config.yaml
n_layer: 10
d_model: 704
vocab_size: 8192
norm_eps: 1e-06
init_std_o: 0.00615
optimizer: "adamw"
warmup_steps: 403
schedule: "wsd"
dataset: "wikipedia_en"
MLP neurons of a small language model. Each row is named by its layer, matrix (down: output weights) and neuron, and shows model dimensions 368-431. Each number is 200 + 30 x the weight over its row's rms, rounded and kept within 0 to 999.
After each neuron's rows, "raises" lists the tokens whose logits its output raises most directly, leaving later layers aside.

L6.down1530,206,195,181,248,225,212,123,255,114,177,198,224,176,173,185,184,187,193,177,211,228,202,194,226,178,216,267,190,161,190,161,235,240,213,225,173,195,183,243,215,235,233,171,223,193,157,162,190,165,176,260,228,197,172,177,173,210,181,175,214,195,200,189,199
raises: " word", " term", " transl", " spe", " terms"

L6.down1926,180,234,186,236,199,218,229,161,156,173,179,200,225,217,197,233,179,210,225,213,228,206,218,144,211,237,186,220,211,121,149,222,211,197,237,198,254,194,211,196,154,217,207,197,206,188,153,180,175,230,183,154,209,214,193,205,174,192,238,220,183,185,166,237
raises: " their", " its", " his", " the", " compar"

L6.down856,243,189,175,239,149,189,216,184,186,159,201,156,175,167,211,222,201,215,178,186,133,238,169,229,196,187,219,222,215,180,148,225,207,228,278,183,175,151,164,208,242,195,164,176,189,178,198,215,170,228,195,187,163,215,259,228,217,220,198,250,255,178,195,179
raises: " Sunday", "day", " Fr", " morning", " Tu"

L6.down2199,194,249,197,182,203,221,176,178,198,246,219,179,216,174,183,201,208,207,160,188,183,211,200,224,175,205,195,234,259,158,238,155,159,188,238,173,245,163,222,207,173,167,266,246,178,211,227,217,201,215,238,184,193,201,161,156,210,215,204,261,179,200,223,229
raises: " vocals", " guitar", " guest", " additional", " piano"

L6.down1589,211,209,240,205,236,234,229,243,220,198,210,177,206,216,154,205,199,207,214,210,204,183,204,206,163,215,197,225,215,169,173,194,255,215,250,264,238,220,159,194,203,189,185,189,229,214,191,188,224,183,193,212,174,221,208,233,168,178,214,245,208,246,206,234
raises: " that", " there", " those", " each", " around"

L6.down255,179,187,167,228,211,182,199,211,214,231,192,195,197,163,210,202,181,186,180,155,181,209,232,176,216,193,193,215,237,180,236,198,194,170,196,194,172,138,209,165,222,240,189,182,190,246,193,211,213,207,230,194,171,157,252,196,174,229,194,141,221,247,144,197
raises: "3", "6", "9", "4", "8"

L6.down1110,234,221,206,163,235,185,239,207,246,177,196,196,240,215,201,184,238,202,222,157,179,225,216,186,230,210,200,204,269,211,120,218,189,225,137,212,197,177,190,195,172,173,166,187,165,108,187,199,189,212,204,165,157,193,224,207,238,139,155,186,173,172,212,230
raises: " in", " from", " on", " together", " according"

L6.down1484,254,200,167,267,168,231,200,189,168,152,220,195,233,217,193,191,203,239,214,147,213,225,188,173,172,215,191,163,205,155,252,214,215,226,289,160,199,202,215,203,270,159,161,226,183,198,193,176,232,226,187,189,146,212,211,244,176,198,220,257,235,203,221,188
raises: " 22", " 29", " 30", " 20", " 27"

L6.down239,214,175,261,184,178,179,180,275,166,226,277,220,190,167,172,163,159,274,214,201,189,194,203,218,215,199,222,175,228,246,233,235,184,172,320,171,217,201,205,209,206,184,180,214,167,187,195,182,146,198,218,175,179,136,207,164,153,165,217,203,280,245,122,187
raises: " soon", " hours", " year", " shortly", " months"

L6.down647,221,252,199,196,185,239,182,236,213,183,197,156,212,210,216,209,214,181,184,246,167,217,167,207,220,213,215,197,252,254,186,201,243,182,339,224,206,207,178,220,216,202,169,178,240,162,187,221,235,157,137,205,215,152,197,124,190,163,181,191,204,200,243,147
raises: " would", " could", " remained", " went", " died"

L6.down2465,217,178,155,162,192,216,195,213,208,227,166,166,200,148,167,268,206,170,213,207,241,203,163,198,180,147,215,244,183,227,187,225,262,220,213,219,193,222,171,235,175,216,225,157,195,162,153,188,223,222,259,187,211,210,191,183,199,156,203,200,234,192,157,232
raises: " there", " above", " that", " behind", " below"

L6.down1391,166,218,183,171,172,214,225,168,161,233,212,200,148,149,221,220,196,196,209,257,194,188,228,250,209,200,225,233,205,248,200,227,190,150,173,216,207,233,176,223,141,206,137,127,229,183,172,252,234,178,181,205,245,268,179,195,226,197,198,211,193,101,255,190
raises: "’", "'", " following", " \"", "sis"

L6.down2569,133,186,214,185,207,200,230,178,229,240,204,219,216,164,205,252,173,192,201,200,194,178,171,206,254,232,195,157,168,232,174,284,232,201,233,206,208,184,215,166,191,200,219,164,194,192,251,213,187,199,193,206,191,234,210,193,164,219,146,245,218,165,148,211
raises: "'", "’", "ju", "min", "iber"

L6.down1489,256,206,163,200,232,151,189,232,203,189,165,164,204,230,171,242,214,201,184,192,194,240,205,152,186,183,180,213,179,198,188,214,241,166,97,253,213,228,234,206,203,199,249,164,191,205,196,257,215,241,220,159,265,208,208,213,202,175,211,226,190,231,209,217
raises: " this", " these", " their", " the", " each"

L6.down552,223,228,197,161,196,188,217,173,195,181,247,180,160,175,165,187,167,186,277,203,191,203,228,229,214,180,194,204,216,215,166,187,169,205,134,140,164,206,203,185,229,188,235,216,197,187,184,231,244,238,168,194,224,167,185,240,238,159,242,152,239,222,151,266
raises: " heavily", " completely", " slow", " quickly", " itself"

L6.down1974,220,222,202,133,222,227,197,238,239,192,214,161,220,266,154,154,193,266,178,191,193,161,186,205,142,184,212,214,211,188,186,157,199,159,115,187,215,271,248,187,217,191,212,185,225,237,177,188,238,194,175,199,198,204,188,176,188,177,202,260,202,261,199,237
raises: "uv", "jo", "ular", "vo", "ém"

L6.down1059,165,189,168,184,182,251,212,165,189,163,213,199,218,162,207,252,187,171,160,211,160,254,200,190,184,222,194,211,173,120,202,196,216,246,218,184,210,232,194,191,158,225,166,190,204,241,221,258,227,178,199,165,166,210,182,186,175,194,151,188,273,207,205,222
raises: "ce", "ces", "cess", "cles", "ms"

L6.down2700,218,217,169,196,182,177,205,228,212,230,209,224,191,174,160,188,222,268,170,164,209,219,188,128,195,217,283,263,168,158,195,213,218,119,194,265,183,170,189,182,220,176,224,202,153,198,233,176,238,231,189,154,248,214,188,190,172,175,162,227,209,178,207,166
raises: " state", " time", " Department", " federal", " states"

L6.down1734,161,238,194,213,217,216,164,164,186,224,193,184,152,203,228,221,195,188,186,167,210,244,229,189,214,221,207,235,200,215,212,257,178,244,234,190,175,163,173,173,209,221,209,215,175,157,141,165,206,190,208,201,233,155,234,203,250,161,205,154,213,119,208,285
raises: "h", "g", "hes", "pro", "gl"

L6.down1308,269,242,201,153,153,163,176,164,198,161,202,201,195,196,236,167,186,191,203,168,158,153,232,201,244,204,107,175,226,158,261,230,191,211,106,265,142,171,240,222,173,196,129,214,212,186,219,240,194,169,244,199,220,153,190,181,228,202,198,185,185,188,213,218
raises: "rs", "r", "com", "bre", "light"

L6.down477,240,233,179,166,229,233,238,188,231,257,202,253,207,216,162,200,178,200,204,221,152,223,217,173,205,166,175,198,206,186,184,202,235,170,209,236,173,173,226,157,223,164,244,209,206,141,138,185,178,194,257,145,181,174,189,159,198,173,198,174,236,203,203,167
raises: "kov", "van", "kh", "ts", "ov"

L6.down2237,187,199,146,160,171,170,171,222,238,203,182,173,201,184,229,208,205,160,169,186,238,220,157,256,221,168,161,159,139,176,164,182,140,218,253,206,224,222,157,229,169,187,196,157,191,267,165,175,207,209,252,257,182,217,202,179,226,203,179,224,181,163,191,163
raises: "\n", "\n\n", "”", "\"", "2026"

L6.down1867,235,182,191,243,160,237,209,162,163,187,160,202,205,222,172,196,219,229,208,153,180,269,229,160,208,215,232,216,182,162,125,232,229,200,216,228,225,154,203,176,167,226,204,189,213,136,217,214,224,177,219,222,232,253,213,167,204,202,208,181,172,238,219,171
raises: " of", " their", " things", " other", " cases"

L6.down738,208,176,206,177,186,217,197,217,215,201,187,247,248,198,186,168,162,211,223,195,201,184,178,142,184,197,212,223,202,250,230,213,237,177,212,276,171,201,203,184,168,275,166,207,203,178,231,166,198,174,210,171,201,195,183,196,191,195,164,205,261,206,185,154
raises: " Kh", " Shah", "akh", " Mohammad", " Kam"

L6.down425,193,183,227,236,189,195,208,214,174,209,172,200,178,204,124,178,245,207,221,215,199,220,198,203,206,169,179,189,172,164,196,204,209,230,259,291,228,222,217,214,215,181,206,232,198,185,227,225,228,232,229,181,214,195,207,237,181,207,188,198,191,234,235,167
raises: " another", " these", " their", " additional", " something"

L6.down2687,159,158,174,255,208,246,228,184,235,181,213,221,206,180,179,197,193,191,181,187,205,150,176,176,213,254,191,171,210,218,232,174,233,199,238,140,150,233,171,159,269,246,201,177,186,237,171,141,190,173,218,229,217,215,187,197,198,201,172,176,123,182,141,237
raises: " remain", " continue", " have", " give", " meet"

L6.down1494,176,188,190,205,180,182,187,214,251,173,276,219,234,160,189,193,184,192,175,190,220,177,181,185,199,253,179,221,216,210,217,143,209,180,324,187,230,176,197,197,221,221,181,185,202,190,206,195,176,222,196,158,179,241,166,230,225,207,213,193,204,196,200,178
raises: " include", " remain", " feature", " her", " have"

L6.down2248,225,197,195,146,221,208,184,205,238,237,179,205,233,218,216,228,225,229,190,216,171,220,184,214,251,150,164,202,246,152,156,160,198,215,243,202,204,235,204,175,198,228,122,182,252,198,166,216,200,260,198,171,189,188,164,198,237,218,173,190,206,217,187,226
raises: "\n\n", "\n", " In", " Despite", " Former"

L6.down1425,175,169,161,161,197,206,173,184,222,228,210,188,148,202,172,177,194,215,193,215,235,197,191,246,215,188,178,238,138,151,248,172,214,218,243,162,213,174,216,196,238,228,189,227,212,219,176,153,196,171,219,235,176,204,161,200,170,231,201,243,202,230,168,241
raises: "sis", "cos", "lect", "ctic", "ap"

L6.down635,234,174,194,166,239,200,157,208,183,182,158,179,143,214,171,187,227,147,198,238,191,193,131,211,232,210,168,209,246,251,218,191,225,156,223,231,216,217,186,184,171,227,202,190,241,230,198,169,193,245,232,184,201,194,189,196,201,152,193,203,254,176,210,161
raises: "While", "Following", " Although", "Born", "It"

L6.down2573,266,228,164,212,169,162,181,237,218,177,220,202,163,226,220,182,181,186,206,226,166,181,208,209,207,174,226,225,181,215,157,206,250,184,174,234,192,219,203,173,157,179,243,189,237,149,174,202,169,155,140,166,180,213,166,194,243,146,194,181,228,244,216,187
raises: " were", " are", " could", " would", " may"

L6.down678,187,165,173,219,168,176,180,179,165,171,254,175,184,196,189,211,193,192,194,220,209,203,143,182,218,176,199,187,167,213,218,209,172,215,190,254,189,267,165,220,192,224,217,225,198,200,234,191,205,207,182,268,212,129,190,207,204,209,167,196,159,139,199,172
raises: "ev", "ov", "ort", "en", "out"

L6.down2095,202,196,226,250,158,211,168,197,128,216,141,215,226,165,189,198,203,167,178,207,232,198,164,189,180,158,222,207,171,198,203,186,280,164,181,196,222,151,197,287,136,237,225,160,167,187,203,215,179,159,240,171,196,213,202,204,209,198,163,162,224,192,202,225
raises: "rica", "re", "cs", "es", "mes"